python train.py --n_layer=19 --d_model=576 --n_head=9 --n_kv_head=3 --head_dim=64 --d_mlp=1536 --vocab_size=15364 --activation="geglu" --norm="rmsnorm" --norm_place="pre" --norm_eps=1e-05 --positions="rope" --rope_base=10000.0 --rope_fraction=1.0 --qk_norm=false --attn_scale=0.125 --bias="none" --tie_embeddings=true --parallel_block=true --init="normal" --init_std_qkv=0.0219 --init_std_o=0.0 --init_std_up=0.0219 --init_std_down=0.0 --optimizer="adamw" --lr=0.00049 --beta1=0.9 --beta2=0.95 --weight_decay=0.48 --lr_head=0.00634 --grad_clip=0.5 --warmup_steps=500 --schedule="wsd" --decay_fraction=1.0 --decay_shape="linear" --final_lr_fraction=0.1 --batch_tokens=[65536, 131072, 262144] --seq_len=512 --doc_mask=true --train_tokens=609300000 --steps=4450 --dataset="wikipedia_en"
MLP neurons of a small language model. Each row is named by its layer, matrix (down: output weights) and neuron, and shows model dimensions 432-527. Each number is 200 + 20 x the weight over its row's rms, rounded and kept within 0 to 999. A neuron's up and down rows have the sign that makes its largest values positive.
A block is one neuron, or neurons of one layer that tend to fire together. After each block is what it responds to, as a language model described it from the Wikipedia text at the highest values.

L6.down723,203,231,194,219,168,211,195,244,203,182,197,204,247,215,191,150,209,232,231,204,221,179,228,222,187,173,178,172,179,208,185,210,187,235,183,152,218,198,190,203,185,179,219,211,181,198,202,222,184,210,209,193,218,207,218,179,191,192,179,203,200,207,231,190,214,225,173,195,212,170,178,186,213,190,214,218,200,220,192,211,179,210,230,190,187,194,172,182,184,185,190,202,216,189,191,179
Description: Name-ending subword pieces. Final word pieces completing a split proper name, mostly personal or place names, as in Byr-ne, Isab-ela, Sh-am-rock, Rem-y; occasionally ordinary split words or headings.

L5.down301,189,227,204,242,229,227,201,157,200,203,225,190,216,216,195,191,178,222,197,213,184,199,208,190,186,189,214,186,168,193,212,241,171,210,230,204,181,199,203,206,180,217,212,199,205,179,202,190,229,181,215,207,179,171,170,189,229,161,169,201,245,184,194,201,215,198,178,213,188,191,174,187,197,190,195,199,213,222,210,212,196,203,188,217,208,219,220,199,183,198,168,210,180,232,209,185
L5.down389,213,197,213,214,196,180,199,206,192,171,226,180,215,192,205,180,210,206,198,185,198,243,194,185,209,167,206,193,178,184,205,162,181,212,194,193,207,195,221,187,188,173,195,186,201,206,200,179,174,208,245,208,149,177,177,237,212,221,202,202,202,209,191,243,131,212,181,220,202,194,186,220,177,191,156,192,180,210,249,214,187,215,194,228,183,179,212,183,235,175,206,213,215,227,222,189
L5.down395,215,236,186,216,207,187,183,202,195,207,185,187,178,201,189,179,202,187,224,176,207,196,184,201,190,201,168,167,217,190,201,180,215,177,213,209,187,158,205,193,207,191,199,176,187,220,154,190,215,250,225,181,205,199,213,238,198,196,191,214,190,178,215,209,155,202,170,221,170,190,185,219,185,236,218,173,205,162,190,179,199,189,200,178,181,167,180,204,210,183,227,220,181,182,179,194
L5.down572,223,214,208,224,201,231,228,203,188,226,223,195,196,179,188,185,204,188,206,166,209,229,171,191,159,208,196,202,199,194,204,168,190,206,171,242,200,231,224,220,226,203,220,187,195,186,196,241,227,218,195,202,193,168,204,212,202,197,192,171,205,200,192,224,216,214,201,222,194,202,172,196,172,204,194,208,198,187,218,161,190,153,157,203,203,239,201,211,203,201,186,190,171,196,198,165
L5.down785,247,193,214,196,207,214,211,221,192,160,203,236,207,224,168,196,218,176,179,204,168,193,216,169,197,185,207,229,179,183,199,206,192,192,215,218,196,216,196,186,206,196,221,207,206,208,234,173,179,178,258,186,215,222,155,203,200,219,207,177,224,179,172,195,191,211,220,215,205,226,197,201,206,191,192,192,202,190,225,164,189,190,168,176,209,209,212,167,226,157,199,222,211,192,206,204
L5.down967,192,225,201,174,205,173,201,187,221,211,194,217,189,169,151,195,187,175,227,202,185,215,172,185,207,176,186,204,202,195,168,186,186,202,221,198,190,191,195,187,180,183,205,204,201,212,214,146,182,190,184,197,191,208,187,225,226,209,220,196,204,227,187,205,224,205,221,179,215,203,211,180,216,183,179,212,274,194,134,188,187,242,212,232,183,176,178,176,172,222,168,198,192,205,202,173
L5.down1372,176,159,189,186,198,179,246,190,209,207,212,181,213,190,197,200,191,231,217,246,167,205,193,230,200,193,213,201,210,209,197,198,229,225,179,157,226,195,188,219,215,196,231,203,200,190,213,207,210,198,204,169,201,207,203,186,197,227,195,230,182,197,221,162,229,220,187,189,189,194,197,205,223,213,217,144,201,179,184,174,224,197,215,159,242,179,216,216,207,244,198,223,214,216,173,209
L5.down1454,237,186,206,165,233,212,207,231,218,214,205,175,212,213,202,184,179,184,177,208,155,165,219,168,190,207,171,219,210,188,187,212,188,204,163,234,198,185,174,193,177,243,192,172,210,191,191,245,203,202,210,187,190,177,179,246,230,197,217,200,198,218,236,197,227,190,194,220,226,214,208,175,181,169,177,196,198,189,162,215,174,236,174,184,188,195,228,190,199,199,165,208,175,187,199,200
Description: Early word-piece continuation. Second word piece right after a word's opening capital letter or two, mostly names in lists and tables, as R-ik-er, R-ama, J-ia, Sh-ik-ai.

L5.down367,186,196,216,207,194,183,224,203,246,207,202,175,209,181,192,170,196,191,226,220,211,202,204,194,193,197,208,191,205,214,192,217,191,184,194,184,207,210,196,236,204,175,183,176,224,234,193,193,242,217,184,223,179,190,216,228,201,205,189,229,172,211,198,184,218,199,190,173,184,194,198,188,207,183,183,217,243,192,196,214,181,208,196,200,194,222,192,208,197,216,205,214,197,222,187,228
L5.down496,200,209,229,227,199,204,168,196,176,208,201,185,164,224,190,189,178,214,210,187,181,224,207,220,208,232,193,202,182,172,220,222,194,183,212,221,207,186,190,201,207,208,206,194,215,200,185,220,210,168,167,202,189,176,219,174,173,211,215,214,208,203,185,216,183,207,213,243,192,220,219,200,201,224,199,184,217,208,200,187,166,186,216,192,232,227,237,213,216,227,184,199,218,221,194,178
L5.down569,201,194,173,172,165,165,179,210,199,173,185,189,187,185,219,178,237,213,192,185,222,191,197,224,165,196,218,208,209,208,233,182,199,193,203,212,211,190,205,185,201,214,190,191,178,188,178,155,196,200,241,198,172,205,191,217,214,185,175,217,208,200,193,195,225,151,204,217,189,172,226,186,163,188,201,151,227,232,241,249,172,203,204,190,194,171,216,209,213,190,219,184,213,198,192,189
L5.down962,197,203,187,199,210,211,222,227,196,182,173,205,191,199,173,192,192,186,239,169,205,220,194,162,215,181,184,175,214,222,212,191,175,190,183,179,197,200,185,182,201,250,202,203,193,240,195,173,212,195,208,210,197,179,226,200,197,204,180,196,240,179,197,220,205,200,232,201,179,214,193,214,233,240,194,186,190,231,202,238,222,163,216,180,219,180,193,231,193,192,186,173,218,188,207,148
L5.down1035,176,228,216,182,188,214,188,230,199,219,213,198,217,189,207,206,206,213,182,201,196,132,202,199,216,195,191,215,189,211,211,206,169,210,218,237,192,205,220,177,207,212,212,211,209,217,219,177,193,207,225,213,196,195,165,220,195,188,158,186,190,240,192,224,218,213,162,196,212,191,190,214,191,183,216,178,216,186,199,175,190,191,195,203,210,211,200,170,206,191,187,197,219,184,203,198
L5.down1130,203,244,195,207,182,233,182,210,173,221,208,171,170,198,201,188,192,183,201,208,171,213,182,221,209,241,198,186,246,169,209,202,225,213,177,180,157,219,194,175,178,160,187,221,227,205,211,227,201,204,189,185,204,196,209,226,224,204,209,215,196,170,209,231,174,168,182,246,179,190,186,226,161,166,251,217,194,191,199,186,207,176,182,198,219,198,206,234,211,173,201,180,239,221,206,193
L5.down1137,210,177,227,210,150,221,195,191,183,220,233,207,185,194,166,193,212,194,231,197,233,181,200,206,177,193,206,208,199,211,184,221,231,201,185,188,229,195,200,189,182,146,238,203,210,206,188,200,220,193,212,210,200,194,207,203,213,185,183,208,192,235,213,206,201,194,181,190,212,178,187,183,224,192,209,204,214,201,205,195,186,206,176,223,204,223,200,189,201,181,200,194,213,227,210,203
L5.down1276,163,226,207,208,249,169,181,217,186,225,184,178,195,209,222,181,194,192,244,221,185,198,171,185,172,169,190,246,225,215,235,184,188,217,207,203,190,207,215,207,227,175,176,216,190,225,164,200,198,198,254,178,191,184,203,205,200,196,182,196,188,148,182,193,210,200,205,221,215,165,207,204,188,187,193,208,184,222,210,171,171,201,213,208,183,208,226,197,184,184,222,230,220,217,195,196
Description: Word-continuation pieces, prepositions. Fires on the second word piece after a short opening fragment, mostly in names (H-ered-ia, H-ir-schberg, Gl-ens), and on to, by, from after close, impacted, ranged.

L13.down194,179,225,237,213,154,209,204,182,210,221,222,150,196,183,193,201,173,211,208,230,198,195,215,195,170,215,194,229,170,184,194,228,190,234,217,232,200,191,166,196,195,220,195,205,216,163,213,210,196,217,223,185,179,194,214,203,165,151,232,208,186,178,194,185,176,174,157,230,172,191,191,209,249,196,191,193,213,200,199,202,221,160,213,188,177,185,250,225,178,186,213,191,210,220,204,187
L13.down500,212,178,228,223,186,214,222,182,208,198,211,181,216,199,225,204,229,171,177,217,192,186,182,171,198,234,188,213,183,197,184,202,225,204,199,189,230,178,186,183,223,193,225,198,247,174,226,199,163,229,213,210,246,175,194,199,196,242,191,160,193,209,164,224,167,246,212,195,218,236,172,245,183,209,195,195,209,193,209,203,194,230,189,204,181,196,202,200,209,168,189,201,208,228,185,189
L13.down633,169,203,192,173,175,164,206,202,216,174,190,190,232,194,196,191,204,194,207,208,180,231,203,243,228,172,164,186,221,154,182,192,199,230,209,211,190,186,208,201,215,207,175,182,180,209,215,204,154,166,209,150,187,198,174,201,175,212,205,195,187,172,177,151,199,206,170,223,191,182,217,161,218,187,227,163,211,228,170,180,198,210,175,170,193,197,171,183,182,208,155,223,163,187,193,208
L13.down689,197,178,232,232,211,233,237,244,199,223,174,196,218,183,213,232,192,191,165,180,230,165,198,186,222,204,208,220,176,186,216,203,213,196,188,220,194,200,169,212,224,206,217,192,201,195,206,212,175,196,214,198,177,214,257,181,151,194,199,228,233,189,219,210,194,197,209,206,206,220,176,224,241,208,230,173,196,206,200,211,211,200,198,198,211,212,193,216,203,235,237,181,223,182,215,213
L13.down833,210,220,182,191,166,184,159,179,200,219,194,196,223,190,202,204,209,205,221,204,160,226,194,179,202,213,214,198,194,194,205,219,192,198,187,149,192,185,179,185,182,181,197,207,224,208,160,177,187,192,199,195,185,174,199,229,203,196,182,182,239,199,190,222,188,175,207,197,181,179,199,204,196,187,217,165,188,169,187,204,201,194,191,221,172,239,196,199,201,193,230,178,183,227,187,198
L13.down948,168,210,206,184,201,169,206,201,198,211,229,175,203,213,169,203,171,169,182,210,208,210,194,183,225,183,221,189,222,194,182,219,208,201,241,159,208,176,213,200,214,162,202,189,228,185,203,208,187,196,239,187,207,180,189,232,195,192,208,206,172,217,207,196,209,194,222,230,192,182,189,201,228,173,177,241,186,204,236,229,234,182,214,189,175,203,188,205,180,186,189,191,256,189,168,219
L13.down1202,224,236,202,206,200,199,198,216,213,211,207,210,210,190,199,204,193,175,192,210,207,196,225,230,192,225,221,199,222,199,213,167,196,222,228,240,187,196,189,203,207,179,193,180,234,219,215,218,215,190,211,230,212,208,216,243,166,190,219,244,191,203,254,231,161,169,208,185,211,194,192,208,212,208,182,211,184,187,225,203,202,199,202,205,147,190,209,188,188,227,202,191,178,201,181,194
L13.down1491,191,204,196,208,234,219,178,209,221,209,181,173,211,206,186,204,171,201,197,204,187,180,216,155,184,194,180,193,170,212,179,208,187,233,250,189,193,209,187,188,231,230,214,197,181,203,213,225,207,186,208,209,199,200,175,199,212,183,205,196,216,211,194,211,220,222,176,215,223,190,201,230,222,220,185,186,188,226,183,204,192,225,221,206,181,194,194,188,193,181,205,201,193,197,226,191
Description: Foreign name word-pieces. Early or middle word-pieces of transliterated non-English names, mostly Indian, Arabic and Hebrew, like acher in Kacheri, ah in Kahlon, anth in Kanthirava.

L6.down1009,253,185,178,189,183,206,181,193,200,190,182,179,195,194,218,224,210,196,216,200,250,186,180,185,180,220,212,216,261,233,201,198,188,230,190,174,190,222,227,211,201,182,196,209,200,192,234,197,201,164,190,217,154,188,234,172,227,184,209,212,218,196,255,230,210,209,222,200,198,225,194,209,206,201,190,162,188,199,172,178,152,203,187,214,203,216,210,207,226,185,164,201,177,212,199,213
Description: Concessive clause openers. Sentence-initial or clause-initial concessive and contrastive connectives, mostly despite, plus although, but, nevertheless and after, in narrative prose; also scattered word pieces inside names.